Weights of a small transformer language model: a variant of Muon for these matrices.
MLP neurons of a small language model. Each row is named by its layer, matrix (gate and up: input weights) and neuron, and shows model dimensions 208-303. Each number is 128 + 24 x the weight over its row's rms, rounded and kept within 0 to 255. Numbers have three digits each. A neuron's up and down rows have the sign that makes its largest values positive.
After each neuron's rows, "fires after" lists the tokens most often just before its 100 highest values on Wikipedia text that the model never trained on.

L10.gate296:135099125109157112101236112125083164096131075123092125150154179088156120107122112128127118187135120129117172178115099160129135136119150168155140169115107152173141141151133149134094146152142111110159168143148146129188121119124165123091141123059139175150106101114140119114087126109132105103
L10.up296:107183123117113124164154095112131115105085101148142079157161131112116103117104113128109133112141131163101140100131168201150163144159148145112110122068144127092160111120136152194117163141084160092134128140120138140156112114145142096093161085126118135118117085128123094132109114108163102135
fires after: "1", "0", "4", "6", "5", "2"

L10.gate541:125121133126136092114118099096139119134104101131141173146109127157133105125125136100163156150074097109095148099099117083140137137136124100098133090150132092128141190147170128117108110131119108144100124126097128095133130110157142085141095142151135155143160152128151122083168106114144183163
L10.up541:127121152118134122090148134137135123198118116177108139130114132161101150155124147101137115114137136106116145146108118148095134130118102128067153118172157147121106153140152124141120073109109114147086114105099120120118120118156118172177093122120114122108131112136160128096105142082161134160
fires after: "\n", "==", "===", " ===", "."

L6.gate354:159100129149128149108139149118101125093139125123121145116108099120154118166079120134116092132105122101137096175141140115131124152113060116112107146126141167151115121115125154097106131104148131123112127113146091161146140120109147125133128167106127124131114121146135111167100136145144142144
L6.up354:127126109103119129146105109132126116088141098115170154122141147148111093097083106123116122122106112137109125167137123110113095135089095083114163108114125137113168175096154141115106144136135122112156143142152134166132126158121156107128145162114117090133124167150179148112095140132152132132
fires after: " |", "----", "|---|---|---|---|", "|---|---|---|---|---|---|---|"

L7.gate592:170173130138107160128124103110136162166127133107122118148107113105103063063080134135092137112134107134147137165153110145120066103084113106098128141093162088076094119111141122152130142142125080086092080092117092161160156176128106143123127081092127141130171160138093139140156129129112128121
L7.up592:132129121095124092181122107096114190127117144130138072127111098123156099062155134166087126133141137142125110118149080154143089106090134125147159140123117104110149120146180135137147174164117121158122129125135098131142171141181141128120127095111154132106108156106121153147112168130095067112
fires after: "1", "0", "2", "3"

L6.gate27:113093115150135104153141132117153115137139108112070170154106133183132172149125148097132159149136145132122178190151122132100092118151141138114106110187105133121124155098115088121102123119148173110096165119150125093166121133137115125084066148125140092098135132136135132072090102114151122151
L6.up27:119108104140128093116093139059165114142110116132187145161110073133157116098130116119095112119113128134097143113136113130123112107151130134154141118129148103137106182121092106121180078126153104116064110130159156120130082140156143142104104100123109130164131186135132103161173132124138128117
fires after: ".", "==", ").", " ==="

L6.gate532:060131104147153109153152146196132120159117128118173109104098112088132113090126140147086121137120157171122083127133129131118129187160107081169085102136144082166122110147124155099160109126149121112178163139135140141126149077118088131134136081102163160125136118109130156149130127163152154153
L6.up532:083101087096127130164102099145165121112130158198140132160176142141152136129109134097112123126149114123150095122133165129106121163135168154106117100149126183147135101067127128108130161153084120177135126130160133125124131144137109133117127127125120130140113092130127123155090142153111130147
fires after: "-", "M", " (", "S", "|", " P"

L4.gate635:122095099116139131127143118127156144093168104106141132165085155147157166136112149140096198091164166165112091165082110123153110122129120133156079130158123113136109173104139132180141108121122141123120098105160170110069104139100155149130145152091157154139131145123122134129119093131187113161
L4.up635:083137116173144089128110109126100145093117133152152140131111069154148137072096115144144123132124100145178145166166114132154146127141130133075118148104105153147137107143066152115150132118144157142118157130137138113159119107137092143120122123148155141129104149148106151111152090135124130158
fires after: "\n"

L7.gate595:121125111177136124122159174114169111116139148111098152090120170144151123153128120142162144109128141118079158140114148158099078138108165099179097103120132123122111127137164143114147146137147173146139113102096143101101147116126149100118138131124123122132147120109143102067126152125123127148
L7.up595:126158135129102130091136109190157185146143100121107163109119121141157112130158137144115141120121125106155171148162120121121149160134133078133104139138110111144121185145146137075145115154151094119128106110128139124118128136093141127082104104131162109121106170140146105141148118093143076138
fires after: ".", "\".", "\"", ").", ".\""

L6.gate414:141124146151085138141123161133143143116139136145116113127090135179101164114122148125140108108108116125148144093138114176089142175145157203153120101112150128089143134108150144156121125134116137106091141111119167146122140136110092152169092158154066132086124134183118144136189127125134099183
L6.up414:159146117105120101142147146180106130080148101087158136139133097121132160157141154144110100151154130130137119144121156127148108122173114126103100120129160094145133143100132077181130120114148153128163129126122128159186133120167169126148113131135176102132130116102141107169106142107129136121
fires after: "9"

L3.gate239:144114101109200149137144132076166112146127097134175135139164135132147129156153071146142141101107119097123130105116105114173140116147141125107147145153145120175107137144123113105150113106162127110109124142083129159134100157112125095136135157148096134134137116110165138130146167112152100160
L3.up239:148147122133172114117069174100159160141126166140141156149129172126129128155123099097143112116151125146109124114117172135159189110161153093151131146149090116171163136107120139158165128082179125134120135146105122152117131102108145079146143154147184170142114131117130108149153089087136086148
fires after: " in", " In", "In", " the"

L5.gate347:137132108146130111131173122100186139105151135151094121151118134146152140114123126149138149103159156158144070157126138118114078122154177100143103131145132145103138129108121122112115108155121101135124108086156168096089109115123138166138157124142097149126135184173144078098116139134153098173
L5.up347:105118102159118135147111130107091104184154109114131142095099066125072107121108114083126139188104106079147174168108119098141127139113127115095120153099143099108098120130105161109123139158125135128151105144179131109190134086151140075105145187135138112113159125122132120147165127126130162102
fires after: "\n"

L6.gate261:154125135146133133119101131117076132104124128135116095115089136134098137139131191157133137171141110108118151088131177164137142116136166139127103124107114157095184098127101169098114096127078127139129115114097145087163144102180162123159142113186150120096117112145140150121134139144190146123
L6.up261:101117131125130108109163128132143118137122173126134127143109106136133154091136157155119127151082139129135151105113097094135114133105133151131141136093185133107102106100117086119142156129160138137128139133126154139107105110125148126151125135133128144075146160139124130106110139098155108161
fires after: "9", "0"

L7.gate188:097119156152118141132124110130117130136106134109140104118172121167155130142094122160119098105090103127117087129066143116171105147129125119135131103164115107164105116135134100116134124142118062141133100129120070144166106097143132146109149139146181146139095150119122161076155156129138128149
L7.up188:130111102109157140108148104126128124111130095152130164111165128101119162138117096135138096129111116121080127133123174135142151119186129109114078124114143128124147110157112139149144130140098108170113106125160145145155119127129087118083126155106111106091158135126150131106130131163149110160
fires after: "-", " (", " \"", ":", "D", "\n"

L10.gate309:142146152125141094116100074116157158148120150108112092114095129157090081130133129148129142152193101113140140157161075136138102159126084120090153150148096118135157146125167115092110144125081113121110135155160151091097125106110150148198158100129121101121132099114137119139159157144131160127
L10.up309:158131129153115150117134162124118140137119097142099135140166114158177128146188129154144153160161159121145073138142128121125141169135096094120157144180113113110132117134089093155129127168125158132066150129115103128140144133138146097133148088102113149124127154131105158150117116121093074129
fires after: "1", "0", "2", " |", "3"

L10.gate469:093175145147097117093155163123080104120098171113145125167115140143130129124139125124140130155119103148099146137094127148134105138123134140178144085190130133098166147143123158119076144123108168141126106155120139119097154104090147131138133139168131169141101107138117117119123139067132095111
L10.up469:105112113180107140165152139100120123157123114151104161140135102139125111152139135134160094142112144114106098114128132124128128158097163134174150116135157116120118116151138119113145091154159089099128130137128107126160130074139150155149085106162128161171139144136149135132158148153137140113
fires after: " ", "1", "2", " |", "9", "0"

L10.gate435:149119146143109078100135162123156138118155128108123121113121090112126124123113105103094067120091147127119105127134172153101150134103119102143161134132115146103138123150112146139092143109159088154151084135119110118141106137086113131121146130137139129169117155124113132107153101192103079115
L10.up435:094131127112151072120156068140133100152126138152111090127146150137153114143124126082148132109117098106123179125149155183137131102112097117167109152111135088126145096159126134126130126141095142143166134128109128150156156129147106099101159139147178131107097151111105144102105108105127089144
fires after: " ", "2", "5", "1", "0", "3"

L4.gate431:140158141136156131133133139148190128129163135090083084131135104128173169138121047116133118133138119087147196150124144112109139140124146142117125124144118118141134137182162160116132104093100107127146132158086117160157150142141145108111135126117128163131131149128108156167106103127126148159
L4.up431:140151157155169097076093111096134167140109089078115138137162112153138128151109119124112162116098155092155132131142145133127147155154081115117105128139138115165144140133125105170133152125150115122135120154131158133121128142123124103169117153142148123125142112096125142082141142100144125136
fires after: " In", " in", "In", " From", " the", ","

L5.gate231:095128127111162067168132106137138136171093170145110092142118136154114100168143125103120156066097136160123115141160129129131117131104150124149150132089124095112135136101117121149068128121141111114122125124067138125123127138129141092147148129148126130103105136118111171120130176128131128110
L5.up231:140124086085153140175087122096141151120149126116124122151157166145145075128175107142107121106166121110157094163111164152113070116141147101143133132135121165105143103113159113128085153135118126152121128117133166121125144125085111140139119102095144167149127131081093162104146124113114141090
fires after: "\n", "-", " (", " \"", ","

L10.gate60:162133116064122109176104137199139143068121159120069094098120121145119137159137127143127110109160161114150089131108157148134130130163118135157103111108126089117101144145133161134154116115129149069079094156126126105158118105142090126106127162110140106152128170107152124122124121164133162153
L10.up60:134145092126125125109110075170087119064086126173102133152148130164115139113131116117180172132145171137130100134115166115112157123100119120130126116119134084098111115142109125139132106122125131116112129134142103110150124152144130153140105127127097168154131104105168157116084158137121118174
fires after: " ", "-", "–", " (", "|"

L3.gate288:124120157116144159131141121145104093114095119144133125123136129113121139101099106152134162149147158101090155131112150146150115107104132110096132094120134128135134083108109156135094125157090149124148145146131161110129119129120134125180136109129102168092157100122078119115122158101131115127
L3.up288:102117130161129086157139135151113109113132147150125139120131131129128108100096170097085086170148158140115201134126130124104140097118154120121156190103134135147118138108154160106124101198121120123114161131142138129106142109145154094164129146144150116117134132119130119098140136149162120139
fires after: "1", "9", "0", "5"

L5.gate436:144151115128086137106101148129121115131140160163154160124111162126116111094144120155137124170158134121091146124097105118083152173133143158114162136142128093119143096125161094175143136182130138115130152088143149112124148114155137121168134141119145172142146142137149129112102136145087088130
L5.up436:123113102146093100112127132142112119143103085103135131140107146129143153107120170130100096159151153114111152094128150140099121183182172128100144091132163110113118081060102138159122101107125162119130111136152134128127150119133140103153132160169130128099146133145111107142125150128132099129
fires after: "9", " ", "2", "8", "0", "4"

L6.gate511:116145095107125139104148137114145126093125133096156177116118149141116124123116115160107131159100124124084087162108106106126150109146166121089158125129116173141141132131140134113110118110136110106127138118113136124137154119092148139125141165067106146154115100147151112138115148102087127140
L6.up511:124131115140148061121109154126149122146101132184145139093172097127079154139166145160084169116148135121097096129127112075133170147092124152114135145087149153137141146129121116153125108112124133124160122128126130151178131133109110134117111095103130176107170122139150135117142123083125115077
fires after: "0", "2", "1", "5", ";", "3"

L3.gate69:188117132123136102132118163149123121089130123085116093086180139151124114125137125111145126114130124059155164140122129092113164140147163130089124101156158108121102135166148144130098135087141155151136106150102112125136129123105146108161093169096149111127134094077133164128082130124126112150
L3.up69:091139144114132148131121150109122134121108170124124183175109133141125137133140097149143170193123146135116112096146125126105096148165075134143132119143111163109139130116161098137104168106112170121129143133098123144088116165136140103146164099119152178122146134132102146086150111108146115167
fires after: " in", " on", " from", " at", " In"

L4.gate39:149133111128114119133135132148156158103158175102174193140131176146179158092104132120123089100150176191118096147090125136147100100127160162121110121149109127123099131106147136133114119113116115128161131109152131082094122158077178149106134103069139124130096139158134131123107105147141108155
L4.up39:180114128112135160161118057102133108117128133151106138137172117114108127121103126111134131139109154124141109144114093147137149151154086150114141143106141103131163136092109121106119133104113157130092138143130130081129159130156111106116115111105137068161098118097121140128197126129116157090
fires after: "\n"

L3.gate148:150140122143145139133162121136131123118149107157143135105141076123133107146148165105110119141101140152146115125102089126142099144108153133149145116174152083146138153110152171116133102135138117155167116130139126139117137127122150084116117081170101152134156156116127137092115136087158133112
L3.up148:117127150117140114148125131092116098121084091128158155116126118110135144102128130097135152162103125113077160122107119093136122117108135125106132144172142104137125206115132143150130102105141108125106105145144117123100146116153154140160123148171120133099158102097129125133157124134173117131
fires after: "\n", "==", " \"", "-", " (", " Play"

L9.gate291:126122139119139134119146110095113096150156171146119167168162142078127111124148094114098123141175129180101099116094126146100109141111142120132114175140122157133141130125120155108097139117128165130154116109114124099160145108137122103139122116119144139086146154136130097153087161163141116127
L9.up291:143128131102135127127143141117106134146197140152130131154131133109160121101132138129100116162186121182082162127098122132122138133102138128179128150151159154147135151132137147113123141117108154106132142094114128080166173114115157127119132107111143125106135148142097126159122152136128120093
fires after: "2", "3", " ", "5", "1", "6"

L4.gate261:124167141122160111116141080083134153156093112145124130143125160105140146116095111144106127130122115117109125124076167149146131132155120143139130149152089181151128119113118081138109078119124128149128131077101122131131103152149170120086103159148142125124163148137143106138141147121097111148
L4.up261:127130108160149157099095163088123153166113132113169065142169134117144079146143124123123150087116116117115117067126110123154099148153117107138106095178111128122138104156146114106100109133164145104100131123146102148093087143129128098128061125121125169142131126155113130162112123066147139101
fires after: " in", "In", " In", " formed"